Weights of a small transformer language model: MLP 1344 SwiGLU.
MLP neurons of a small language model. Each row is named by its layer, matrix (gate and up: input weights) and neuron, and shows model dimensions 96-351. Each number is 128 + 24 x the weight over its row's rms, rounded and kept within 0 to 255. Numbers have three digits each. A neuron's up and down rows have the sign that makes its largest values positive.
Before each neuron's rows, "fires after" lists the tokens most often just before its 100 highest values on Wikipedia text that the model never trained on.

fires after: "-"
L5.gate1304:144142175128142124157151103176121125156116113123138170141136180113097190139112090134121162117114080173145096101138140142149104138150154113109137131146129077124120098130097090123086126126130134125130143126110131163110112146122096138135129144151171088123117134102136096139180101128148156115127160100135132137130142119127171196124139162115161145134120118155156122107127159159107109150137171142138133124123116178131143101141131145111106148130158129158123156110175126095103102146097094051104147109130140156132153116125190090132171094104118126111122098091128113109164113138156116121123143165110140185127140096149083159087176119116131130136119128149096084145120124097166135119143101132179137130087118082129146098138121098153165112090130173127154123132098088135152144098110146
L5.up1304:165083162105124136154164164125141122139119121126135132131164143144114080063138146186124134153182120114172148111116083136123058115089153150170141120160146141129140132114116111097115117118146140134087142120122132097136162084155125096129150127107174134084093145115143126133119131138143172087136135140089124116162106204146131118099124116156098115155134124066125107107112120145096121100140139143094138131116095160186130112110150072088144087134121116134089165133116124167125168096159103175118162143142118178090092108159110110108146117141097117098130130145141153132148165105143143091118130154149125064098153133170141138124153151130119110114141111158145127133155125136122147119138143121158192133153142142137164137103123104115173094168138128124125115115149143120116153125139138

fires after: "-", "\n"
L5.gate94:133146127080165148131120137090131121142146138150108143092117163125169136103054163128162143120115101117143075109135111134138117149117131125132138133133121137167121174069134134143147071139093200138126129168126127150122137109154117129092109127109104102149136104131093097161115120071178126122109091116183103123146111161136130100145119114124161130127137158132108063080091113141129116173119192147140127141141100149163139156094129157126128153122147150110139102136122150145135155120107111128152124084133138156146116131111100143126133127136136127129125164131127138120129096130148131085135123102109128147139121124127118170102135125130110115145099119136137122136158111137132107103134107116093136129124111097115139070108139131143158096155160160128121111153138140154128148164114114
L5.up94:141083109104128143114119132106162158148108142126142137136139124134115118107077138136157170142100133112167127117152121114135162138121099170104132147121135152118177162136199140117139196126138075142163148118122098138122144115147123128108145125134087094167120139121087122088111133156127124124161161185144114173167139145114135136124158159152124150135132181152078113093151138149133093113120177137138106112123141123181123106113104116129140127137114145142073126113137191130128182128126093128124104177159173183121094135123128124119115199152126151104125146115092106098114180108123131088136138151130110121127114146197151133144155127114098159113108117147135113112153140142125139115153111131082118132139108137121150157095123153141171104096155163109133149114163093146078128127113160

fires after: " the", "Wh", " The", " Th", "The"
L3.gate424:179098097163110086128131128131106142148120157093145118146142175092129146145148135142147116129093124121179143099115145144075125043117135087130130143075124086185134126166151106170122139114132113096105134090145106168140092110111165163142134129120158150101121165123099153119139101115150124132158142117152127096193145085101144088110127147117124101098160158130100111115102162108155093086087122142097114163102116137121097095112130121116112123113110151109126112106138094145108127119149110106133129144131100182134120151129093137124096155103104150135083140088116107158116172152123096137129121139135130159111070089116140099093178136116137164112074112143086122119076078169091101128113111179143120142128151112121131127135119131119123140140093163103126153124097122083122108119144129
L3.up424:103113165137131141141141124144108150146167111069111121161124102095112125122104185150133115119164123103158119135121131127080151118140120119136117137140127110159136107147133041113172146122133129132161119121104118112118146132126182136137100138098103157083116146153106138124177143106129131127149128102126145103124159090115132115117130140138147104091136132144127144099074107111117139041087157172088111102118137078134177163102143178102131144115082131097165107126136132131141143125143127148136110151114085157087136164096138105158140092159111108121111138115118110133137156159088111125165080123121135178138124130102145150101137121087110131114142101136103152095103062103121110103101144105146131169110119118126176138153097137101125118064125142140121102168116120092099172122130160

fires after: " |", ".", " 6", ",", ";", " 5"
L4.gate1139:092088117183143093122149136161103105100143117151145099161115161098141100137150145177125106142085168143194104138142095163098158088105130133124124163128160106132146118137116127117130101172130108112132107136062131091138131122159159118123127112135106114130079138104146099094085142130098136154123133104120142129154139146146083144102122116183142141137122133122132143117178131104112136132121156139165095151128127106106136148122168102139134103126116136113073116143085146149134139176099114113131118126123148099140107117126153157103105149114134090108152151162177119119112127088178114121125086182111125162123124165121115136135158118134170117142199100144094130157125135111097143103116128102160118105134107143089111155127164148095158091177123143134114136151121139109114107061122113
L4.up1139:125131117103145130112112131128144107112146144082135173140146130135135122158147101166099141111127123180183130117116086153130129078147135188110139133143150179129088142164117136118085132097148161144097112162146149143114153135099163128126148093119142112165144150127194102125153182102119136104095125113074109102134103165114100111138086135142120133114146182142120137106150121083158149123130136128126140134102163142117133139129120098080128109132155150163067146145117116116121141138098146098117138150173127105118150103081138140088142144128165115129149154154130128106089148125094115100182066108141161136125112129097144107139117103100089100129113124103119128121134121155106104134102094134100105174119089131085103079156146099135128119118104146135143109109103122143129134114103106

fires after: ")", ","
L4.gate716:124131113101127118120121110156137111138109133170100145133134135115139155163142123130122102111113154108138148134097096132126139113114086137153123156095121153149138133132120138120111168081135122191131105123131110105126119151144129113113162167093128152100133125135116126119129124127177176120105116123152102121116096117140145113149122096105150130090089110140133121144090091099120110124104101128178026126114145073117105167099138075132148134094130145091133106124126157159103110144099156142123100119115130100068134144112151121150142120134076119129117113151137140119113121128102117153148123121135105141103106156133110137105111110091141137125116164098106170125117129187111136098104123096130119128134108076064097140130140128161145136131100106115146145148133114091119134099113140
L4.up716:128166103091124116128154147104149072100137113130136145148084114154160161182158110112138088154103144105154104116106132072121127097128113185127111137093166166111152107142143133172148148119166077122121140110113148091095112181103114121094138144110099127099133112116122147133131112143167128139126155103140159110111098147137133142111142139154134151115131106151138151153117101137179136160111144166102096134138120112112121186109104067124126111134128152129086131146117121115133147123110129129147150126143111137125126093133124128142102109104168153125091159115159109145177100120110126137168120107121122127127142154170135153108110109116167129118121167129137112127166119119127172112152106154101104155158127138090128138171137152141153133144129109170156104140148131051153054113169144

fires after: ")", ","
L4.gate1151:117146102131147128129153136116133122109070127072099167147144156120120193151148185146145094152122157134120121129120082160114154099114137127107154148143149154122138096097153107151103138163145103158125135135149133196114117158168123126116121173060103130115182151102082157126151107136100145115142114109151144081071114111133142130130124129138127123146112122108148128137133113067191143147135127149171122108121116092114124123109112133096142112126121117151155133180124106106127135122112120111157135154140147129127134117152102116135132112118130154137128127124127152148121144108113113130122113141158128076140168129127094138063140152165148138117105110106116105098172107161115161076099139158095215153170152115083128136131134160115104150143149160147154157137127116111116118116150149
L4.up1151:113141136137116126121144124155117184141133102137078093136116114134121210162132104179140085122116119127126145142083127101122122091103106167150099136095121122157143080153120136161108169113115119126120157142117120103086135130126095133136122161119110144141145117104100081113112111043121154150128130095167158106126097099130140090143120109111177140111111087127089126069152119129140128145133113155116091138172132084074112125121132134144168134146108130134142131130102167133152120148078098150203125100146118124124112133123137193153145142074110172128137116133170105156147133131091136109117128118139116145130152115139115141082113133126119131124120148120158121124149133113127147132130105164145095138161113125106143184155109152149146149157183096154133136142150134137117073159122126

fires after: "-"
L5.gate562:124100139086087128074136136132122132125138118136142091135111078099142151137164139154118120120131129130155121136157130143179122112117152146105197102160137155145136168139150130125091137121137125088118127096128117131109146120133093116154126198164121114115154140142069149117174078124127119164127131135116142115148119159159158133138125097116129107127135150121123156109139143159104155118113154124140133093131167179142108133055108102117114141111132127172135158119114108095123123086167101117159070117128163156088105109126121172121186144124139117113128116126150138113147112136119149121159113130089137108124119129113115145118120082138128116125121146127083120145106185127104122109104140154127090166133120112129091198121121099121126111119123119175149113113157156115121187135128162
L5.up562:122113120127123138120133119099136147125143131160120130108129110099159140079142131144139126113150093134108135113101109185167063124135147122081151116094124171133127147182093069113100108135183113142132149097165095116144163135135128111078157109149103156168132128145084131137143104105139126169100116115151105107102143136165158143142094156127121206126128120100146126092113126168127081107110148087084118143136098132149124130107102111143131132149140112140133131117132109112077125128132078142132105130143119161144143113095160120174160122135126140121155105091127112174117132095138147081133127145131122115053129146131167130116107137144137113095149159158111153128137119105145115063136088145156102114142228130113121169121137158160130124128125125113099132160115124140133173145106126

fires after: ",", "F", "ti"
L4.gate1058:104117090152187140150114112144122135146105150115134132110161149136122114117161173125172077092125143106160100131154126160138166126132142119110144129127110118126073089131129108169122162102173159080146177120130148118138147137138154156140129132175145113162096114119109152147142121092152122160115116140127125073114178106093126114114195128153100121103118075168155125136113137085128112119164126125118112150157111142087120135119110129118149149137147136146123107101121143167107175147123109134143103100085073109115124111106150103130148174151138095147123136120139137117142124161133112132122128123132119119146155111098123125097099081098113146163142082135126112108114097163130177099131128159154142129159138160109129120147101107145159140136106090108099163094141111104116120118103122
L4.up1058:156129127141150142141162153125162102149108125140128146158134163112107074137131130126141131139142156151131131083129196138123137093162105150117125149135112129113097076166114137064124132118155138171127137107133188119146148155147138109146161155126132117121088144138134137118120162118155122111127138115120084086093124111114107120086145176140102153095062131105148088114090139129147146110143131112100130134130169080133104105141147108112113162131119138121153139119158138121073148107078109173152137120114112121130118091187124153118156115148099109148125167116121127111092139136070126121150120108135187146143108149125145179134080095100141092141126112156102130143118151109120098133118135123133132127160128114147142133088129092101124119144093119133107159100097129115144115138136135

fires after: " and", " well", ",", " the"
L5.gate1133:142119103142122108131152137127146132152114117157138151132127174128125154133137095090107064167129106127131157102121130087115107091073095158079107147142156180159127147139141119185136131110119072135174133114145091148106131142123136149092101113111136094121158080093114141145101127116135127089130169117102128154138122139109153130094094181133146186116125140153120148127150140149153141148132112161133165122123146134136137150110164144085150130108105198103119153149134103125128095124098156125178120133149125166127121107136147121152098153124152155136147172133140132129141106076098177127103123124098112123111158123098104134108147103131154107121132182067101097103179114133139122119140155123105152129119147104093126125137166154110127087122111135144131164110127116103131105125097133
L5.up1133:086132157151126191130122138143134101137093095147110126136134156158123151117137133112105126157116118110112150127112124118091076117095145177107129150125153116138114136130140134130155186105139104165134180126172113149089142132145114109088133141097132085143109138125092093115113152149169157110091126075099139111159154139127172118130101129146113192115128147091106128145128113173142143144112102116099143131063127113145106169086141103115104124143081102110126224118134127102093149117135104120122108129122130144121120109131189123161128138101121136139170093131146127119121105145122183134123129168150124116108162127133098132097130121136115138134116171072125128127144152135135125154140097143118128121149136061107149107138157142130139136124112113187110171128115148130172051126161119

fires after: " the", " her", " his", "s", " The", " their"
L5.gate1084:112054118128082122115117129130109121137125142142111128134115135158113124136107124077113122128133133124178134095098171123134134116130126119109122166147117132134130139143145128094126119138142101106104135118113111142135129173119136105138103133150131085137137124127111127134118088113068121146122147158118175094152132136129111157137146172163176115127130164077165129095136107075115133144100126112156109120102147070137116135125090133124115118152073105095107091102147107112098108120126114076097136135148083141114133130114138145150124081136127124117134098129111120172112136115122105116132139136100079149137108149141133148075136148111130139081130112111097135134140171117115121157131137137146092115128117148121103101141135148095124090179136096148159132130117119131134129157143140
L5.up1084:205105162122117177104122128113127144125099128099143137147097101141182112166134140107121123122113145129151156165125105107098143130105099101152114126126136111129153156146133107175171102139118163140088078160135158129129164101135083100152113147122124145111114117123104147171166096074128110114146155136147136118148081113129158119149125129139131142121107121145144115107153116136167148154128103166186148100101111111147118091122119127132127109134151112091115185130126136128105138116159136159113119129117091131147096146169140113121089098148090068104135077079154138118123104099162122121101147109124143097132108127133171104123085140077121145133093138168137153083092086117084144107118111121109088151143126136118163133140169099129126136094136159125157105158107100117113174133107112

fires after: "-", "\n", "="
L4.gate968:114129144098127132114113160097144123094128115136128164073108134134136098109153149134107125136135137149132115093098081138124164080145147139109131178120166119178169161110089140184145074132134131125103166098092143120149156101131165100108165137130128163123132158127141120121175138122129149159081137126168131153141109118122112154088148168092121142184087131135136133143171098126119118175143168080126157128141120177134121087089138134103143110172126144089106146114134143139133127149138078131081121105157119122129150167115143113110140164139129144138121107155143124124200133127196121115136108112060133113148096133118123138118157119143134120110193140130142128122138111097121125127086122099178171166098143165154131119156115159104172130154112127124103088106142106126150135150133134
L4.up968:128085176109109129170143169118104116146128124127140147164132130154147092122125161157145101126117129128150153149129179138156098154118102094147134120108120136156126130154102107109149103170147161126126164108139157104138107096114143095104098123116125131104145151073101134145132117141164143138123120172143110110149114137139103137111155116104094170137115147114126076160126114142125153082128137110126073136061095121145129109126137131159093103155132137148100121154085161144094143132114106126083119168109113109119135101124128094118120142136128132127093156146129161114119181125143139117121169126133127135131084116151124164116135088102153144140131088118125154114189135131129099115125122136144146103110122110128084167161130151134191153136121138088109137094105128097113104149158104

fires after: "'", "Wh", "The", "No"
L3.gate34:143132096121121137139121145133128131117119109121136126108146124105083184143138151133129146132061111131117106166120165143152131135105128146176137101078113126135125178138137115119103139118119141105156079096082135129079103091139137141156137126105095113136125090136122119132161096101103160152123121112147158129177123151153107117093135140142145133128129096138111102157144133111119104099137130134105109133089123131084137111126149135087147108115131160124141142158122134132148083106121113100117112085115143101129095139174146125150184128110125163123095098136148140114125161129143142166152161159161093089095142103108104116110142146108134145136112147073118113156141081163125121131133082125088131145126138097115142085073103137168128130141136174102146172136103153089134106123141110
L3.up34:106158129129131102087145109117116105118153154143132131152132139130171124141120124146153121117136133100157101192111145132124141069141126098106121194158115106095113126128139124110128143159120091133167147100133147140117126101136149099129115136123137141094176128098154111143139119082122136105135130103153119153123113121135153134129138135176133105155120168122164158129091121145097157128114146130130157119146169152121124123105147196077128131079119142110122164113102128107132130087060157161144115143112141102090107145163102178110115166119118157113137174094164093112128116104114145143109122157094141110101142082113105115117149087125149159129142107115102145188147048157144176159145129101101092165138137124126084120112117125097132143107107109113140132144128144125118119153138130